config = dict(
    norm_place='pre',
    norm_eps=1e-05,
    positions='rope',
    attn_scale=0.125,
    init_std_qkv=0.0179,
    optimizer='muon_variant',
    decay_shape='linear',
    max_seq_len=1024,
)
MLP neurons of a small language model. Each row is named by its layer, matrix (gate and up: input weights) and neuron, and shows model dimensions 144-239. Each number is 128 + 24 x the weight over its row's rms, rounded and kept within 0 to 255. Numbers have three digits each. A neuron's up and down rows have the sign that makes its largest values positive.
After each neuron's rows, "fires on" lists the tokens most often at its 100 highest values on Wikipedia text that the model never trained on. A number after a token or word is its count.

L5.gate63:119115129123167128118134139160139098090149152120155124117121127110126139139161114088132171146148140115087125114122139165117111154185176156072160063098140135124109148132151157081138149155099184129138131138145089116153119130137115102118079138113120114144138144130136148124089140094119136117
L5.up63:084106165128116107163131126154125089109109150133125118140120166093091101139134151119155121153140138166116136148111126143121096127140142134136135149113114110089132119117128119101105125129120108139100133134140104144126102140127124106124148109148122107093128158113121134127147116111145126125
fires on: " de" 34, " of" 28, " pre" 8, " co" 4

L5.gate762:158106122105115113101145121094127127109109116137147123088139176127117129096127085120168078108130126114162152122109100164142118159090116138106107093097142098112115106138101119141112145135151155100171120138139103125056123139154157122139105096120128104109136133134139135132176151110133094121
L5.up762:141106120135148098116096143126045102126141114158135136060130140111120102113083175134142163128119131087136151123139139117131140109123118101148116126120113125137179145117112119104139139167130126105100103135137129126124115144128119135106112118160135164150153141101141111163157126117096079170
fires on: " and" 37, "," 27, " or" 15

L5.gate1060:111156139155161146132076096107147145173119157134085111111113161122120176157104142144143134142093095125157094176147108163145167079113106136117124102126151130133123085133155113164140141178122144148125118170113130118103135162110125143100162106151093131144150128130137135131121135128143130166
L5.up1060:099156106094117137102130118128095143105137133144068124135162136111170144145165112115090148156117150151107102111141117136121144105142175110114131115123108128095160076122122111174160142115138117132148121159148152107097137142105105108137122114100118129147129154142125141107166119090093136137
fires on: "st" 46, "est" 8, "2" 8, "and" 6

L5.gate638:165145126116111125114152115108127111156148121122118160143134095116147076106156158108150160140154168139151162110095125111135099099102082099110131111145109156119091118115145136146145116125151124184158130127112114129087168104116127157154133156113140148142084128133119110100075125111111109153
L5.up638:189143169136115150153133095147163136119145123137130149108144126099134115125150152148121133122156079089100142164125173189144114135136174163132172157140112111113147121106123135163123144156108160108135086149118131169118113102146084138166134115094121154123133113109165147054116139111094140112
fires on: "s" 80

L5.gate475:150160087120215163116119149135137133146123106089071137164149152145077124114143126137129135124080145139112145100098141090100129112110122183142141117086129139098123109124116153119129142129164084141145166146158148091153125112052163135120165130131120129160131158106131107123091115159120153116
L5.up475:149124116142169108141103133145062135147137154147122153102116109153074140116123099124117142135119130090174119089121116100127100103116161122152126169136110162125145125136119164126171089142117111177159120129086178141141134119124118096125125128127132152158111125130132121134123112163089119133
fires on: "," 63, "s" 12

L5.gate1152:113132151137125124129160145127100112113157112123132155147118197148109158177068128128157147150152154136147122111136108187109148115123108136118140121109141110114129137099064129136125118133119118116178136137148133095157103115126144123150119110112138094082135124128143114134143078157143083178
L5.up1152:123098132102154076120157142135114098114085083158112128137100136109132144107108174108114102144077132147116100102108164126121158133101129094145126108093138151148090163154135130121149148110144122142167100121128102116139115075104149118118157123185121087155140149098193135155161096126094141106
fires on: " Mo" 18, "o" 11, "la" 10, " Ro" 7, " Car" 5, "mo" 5

L5.gate132:127150164133144102121121127144157170092135131137110151143113145165153126135132159120100124134151133062119115132129145119158120117139107109125098095121165132107158125133108095089138110133100098128103126133093130124089125108185138117121123124160112118158110099112140146098138156156123106118
L5.up132:124148146126128104156101144106157160119150152182113169117136124156138104093137129102123132133120112118133141126123112116132104085128143123138141119113125179138146141104105138124155140119101121156110107132126142128150076126135152087119102148144120118168154091137120113126086101113185146115
fires on: "s" 77, "y" 4, "-" 4

L5.gate649:122126132135115114153110149112138107125143117124113114113100126165153145131105174121095146152168152145156120110113126116092136152147107089110128073108156147154141094144152100120129128146142082098124115166106113075166142136064103128096145110151117098120120129131135135143148104141131121097
L5.up649:121153106139140087113110101118166168108162079142133094138116136138189128141081142136132102096115124129151170109115154145123181144166118162117120127141192097135129098116060116118108148127122088121122115157132133105125164133100094121112096135099152082113124130137131156139123121133112124123
fires on: " m" 15, "f" 14, "d" 9, "m" 7, "st" 6, "ci" 6

L5.gate574:093144116139132121147081151123124142085156108114118122144130131156106127124114095154134104106128131116142116166151139130168141110116169101104155148089119126153111182159135138080151077107159120128129149143135086127079120160164158118131112144141127150156119117189125142130075108102127153146
L5.up574:106140122180144130121116125172109130123127156105122128123208107140101140078102137128126114108158112112188162092117145108137114138108126101138070116106139116166111106124149129098129098062183144157123087171142144110115121099159169120102105124172133117159123129154124165128102122119111117153
fires on: "," 100

L5.gate331:109140144131113104178150124097157144104113124116091160132127129116114090070118125174157108110146130120151153097106072137140128129119162119132131130147131142157110147102107133136161108154119131138115111146139123115122136103134097137116086119118151115117068112138137174120150104142111122123
L5.up331:099104089136117119127130118099159131134132123115095120144127115095085145096119122106101144139141142131113073120136166138090148119149157124168139136129126101153129110169163108128156153135139112100141116115107138122134148093155117120144107112156154090126108116127152143122105155133133104144
fires on: "t" 20, "s" 17, "st" 15, "7" 6, "amp" 4, "8" 4

L5.gate1254:130139140132106084175118071141097133133114159128144123109141156171119091090111111102157155116112103116159162093102105145117128094135112145132122161142083084158105155118144117071143115130161119135151129084143096124083139108098135097112086166104125085108110127121137110134121157152130127108
L5.up1254:174139136102128135096139138121121082141101104176126130127130109108146134119138102175103138146127124111110120118118121156130142122136108170148143139139130156144130082112113133161130156184156122117101133142106130142143070124143132120128139127149124148121105096146162148147115135122169157157
fires on: "–" 48, "," 6, " ft" 6, " −" 6, "-" 5, " m" 5

L5.gate946:141172117092131144121108138136091110163152118122113147123090140091133131116126110169121115073134095164131094115116073149166121151141135106121059135120112099072117110163103089150146140138127098158121093146091118140130143122127150156101120143077125113154159146127130099092109145148087103126
L5.up946:090166129145141126148117148113085127126141141135101160171104112130115129087144125161154140134124118110168116126136118110078096125178106124139121111158136082159172131117147088122145110094171135100124107102124155083096122152181162134137109140161144085144156109146133114151165132147140103162
fires on: "te" 23, " second" 14, "st" 6, "che" 6, "ce" 5, " de" 5

L5.gate994:138110130139170131095109151135161080149169144163105136115087114108139142092130169135118124143082156094096122105113107137102103159080113152162125173161146128174121109159110096086122136147139117155104111172146124151087132127118142121162167161123123142139162112111171151118110118127118144151
L5.up994:103097148118157168120153140120141098104100128145123113126121099161104151130122100172137114164100125131135126121102122120128116079109148134145129096137117137167120137154140141151125126133115143113184113149122120121069137130115091092106159171114173132106135115124129132146138113111103149113
fires on: "c" 33, "s" 15, " C" 6, "et" 5

L5.gate597:067163179166163146125128104136096097153107092090092138191102138138129183148112114123122119167151111132114160162114152103159151106140132123093154142160150151080120132124126131121127120097130092121096146138157106106155126162104115153144138087119159122131114145163123083152146140128109151149
L5.up597:143120127085150123154169111127093151136148131106142139079144118106113133144098129159154094116166116160133153131099167147098185145127130141164125137132162122101143137149141119138101128160163125164124122150102126147103141124158108140145132145079091118109115136117107124158118117123125108106
fires on: "s" 45, " they" 15, " They" 6, " These" 4, " these" 4, " two" 4

L5.gate610:148133129111110153086156134130103138114113125131139129115136112150147076172177143152130112108127100136133148163165153152133088129105096132134149092157083172097100102145147126100097097127120124161121139111128120137117124114081127119170121095129144096126129140117135134115106134134099098065
L5.up610:070128161128128087130117132146155136109116144143133121111105144142153072112189146116136113103144109162171118108158130169124099124133138147086121105142124130127152083157128107099112092126095162182126105154106089133134171147122146129114114119079108162117111140133120164142177104131133191102
fires on: "E" 36, " E" 16, " Ka" 12, " Euro" 4

L5.gate870:102156094140160116123140162152094088103139131131155065132133156094140088161127156184109140175120154114126128132122164134166102106120079113137130116106151136087113150116141144139135124105135120143100106150103150142121102097092073124155085140137092129135146109124127175100126183099142111188
L5.up870:117132128120152152153084138124145147083182162067133075143168104152143109134128120163131120129157138116134135113112111144131143130124114118138159140109140118107111185162116123129127140128129083138100133153119108154110125148152089108160124116164139117169108150136108121124154170119133135165
fires on: " \"" 76, "\"" 9, "'" 8

L5.gate1139:093138120126125126134187112184126124146125119126138154108160188161137109067107131128172137147104096125133105114175099121148129135158135118133112101138115163122137172104091121140152124090139117145150149119146097116131142129117125108123117150147133098135144119141129083142117139064107158142
L5.up1139:077131096183135099113134114078177153135152147112115132092080129155129138106157135125156126106173095111161140146164145102112161179094155137149092116123166141143120157125154100087129101084134096120088070148104128088190138114102139174093125171113135133160128114122143104107107087114125135125
fires on: " in" 83, "|" 4, " on" 4

L5.gate765:107113128101104149144142112114128087154144150131156152126136108151123143138177149131132122123075127111140100141135125140146146132115141166144099132132163157167166154153133120132119133098096091145083146128122095080101127155132153155123152137139117127127131106136149120149137126127113058128
L5.up765:146125122159156140156118151139143114126175119078139133104090166132140115106131113148141148141139142130136120122075153131145131121155136154116132135126113103153142113146174114105122119154125143118164110141144080133212110150138138176116171122124124109135146117163129126117154112140118107128
fires on: "t" 23, "in" 17, "c" 7, "et" 5

L5.gate611:127104143123132108148174116119116164140151129105137113131113109163126103098063153158100113133158151140108137158128137144115159124148120122089136130119125115155106106173133139137155154133107099152148144131133130202109135099123142106137078105137173094124101127133152142115126162126110125137
L5.up611:152153136125127136174178099120120110132150130106159101100146154131106123120102158129109120117126151120152149179158191140098145137130107096089100121114117133124135133112132148144108134141105143151118135144093133138122141129167134146101128102138217117125123113148128120125102141124128118147
fires on: "\n" 33, "ri" 7, " role" 6, ";" 5, "hi" 4

L5.gate145:163099109117147140106159104169090157154133064102115154173111081128129126140119116116076161101129120167168118081125138088102167101099134081101130095129184114168093104113121115095132147145091099170180119117149093117103141124091118127155114105120133147124146103119101154139178189163132131121
L5.up145:113141046124110088152116101083139078118099194144128134143136113120183136142134128140081132119086117108154161110109157146115116154103079122136120134103134134112161137142118131097143124133100118108150136112115128123163070159131108117121110117134109149159142107127153108115151111133135117135
fires on: "\n" 54, " " 8

L5.gate333:141142134136128106101126110115129135135143142112126131157120109143118142140114113099132138135142143111138143137155137109134135152099130175119126106118174121167125128089134114128144109073147119138138172165139095136121161105120191126127137139120163124117113114160159091107138148139138122138
L5.up333:135135126121177142116156091160155111140154138110152149113102155195099111117096121160101123112112100108105117137112143139104118148094107122126160112142161126132126123110108092117156123067100100143081147123138078134128120114134127110157088139142137120120127127198143124116096139110119188153
fires on: " on" 22, "On" 17, ":" 11, " in" 9, " On" 7, " from" 6

L5.gate274:099109134145106195166128137115147163138160137128111104103144113120111125151169143103133105179121107103153136116154107140125102131128153156127150136150153107094144174128124121126098138140124133169164144150115177164131120120117121133120146120124114102119167121146114148108159124110125200083
L5.up274:153108161103101133130103123129170140085131144131105179108151131117140119086164130147116129163139149114060127122112103164131157126130111120155121109128106138128129146094090142131142123135138117137165135115133130102077162172112122127144100104124112089058064145164137095146136120134121112129
fires on: " co" 19, "te" 14, " syn" 10, "en" 6, "e" 5, " of" 4

L5.gate1216:162121088153150118142136181119111173153139119164142128148103138111127146120117092121170086140152080137110172164094142127130128106166145155119111064149129117157075162139139110139095116167132150136154104135128098136177129112070145135105155082116140136134132135092153150113164144142107139093
L5.up1216:142080089177136131123118124128149155140129139142138162110139091112141137101129128096115112098130152134118135132160153112142117091147129097133157147156104155112097153136140145145140124120137110093134093137142101093185125152141122150116159113167117119178143116165129124092166089158130155149
fires on: " " 71

L5.gate438:148121115134094123075144155109106125138117139125122128100135149120098116114140112110137109093152129153126120121135110108109117124098121149145100147111113186171159088163080104137088121099129192182129180132093108150144145103157110183158140103162096165146167161144181114127145143177130121133
L5.up438:152149137124107109196123165149127147138116079129111110093155092121156142153130097132124120115072130119129071212100098082161150096123127139116114142113137057153122103132110081121123128130142124124112145120134154113121116124110091122141161167107142096121151087142145100141113140133168128121
fires on: " and" 92, "|" 5

L5.gate1160:132135097165131122149112162117130125153147168140157131118156081139160148125118141119172107110146114139166170140125096088111126159150099112130169100152092162145094109087100114109154143116101115134120106111198113137176156086122147114129077110094095118106125116117149161121147061157089089101
L5.up1160:127083129137118179147122093102106147121138061092150141134126166156130158095138152106176180121157122121132112131115155077131164128118140136094135149126139150119121142140145120126132156120130163115149149155103169141152086120121117143181095194166169145135128104149128099092103126158172109139
fires on: " |" 39, "\n" 32, "\"" 13, " " 12

L5.gate207:129157103139140101136098132135117096131089114157142114193117151141131188124131103160102092163139161148100152120130122088161116071102120099124197128163124159064168114103141127106112118112145119146110144172124099112094119104100112147106118121100116111186137102126112141161126092170088138140
L5.up207:121066127130145096131114126111164097121077147153112125115165160133145146133133131146122116119164117118125166101115094147105116141144131137113117104106132152146152138124073112148127156111127130094115104149141097175156103161082104141109129116113127134132108124133130140115105090128169160123
fires on: " that" 37, "\n" 29, "," 20, " \"" 5

L5.gate1266:155080120147105117151147122125140134117117121098125125115133144111086096065108126122154189144121120114186184129150157135093153121090106136105145109131129097138150148117161149099131093119155110117105145127123153100164163113123090128090093108144108125114095094182131065102131122134140163094
L5.up1266:158099092099123149110122123112097108143096125121093138122152130100125118141122135160115174116134119103094075136123124084128136122128138155105078104071071131119149099149121101085113149130122120162129153120074103082080132157108155152085112100099117112119147148147169152151119128143149138135
fires on: "," 42, " in" 11, "er" 6, " leader" 4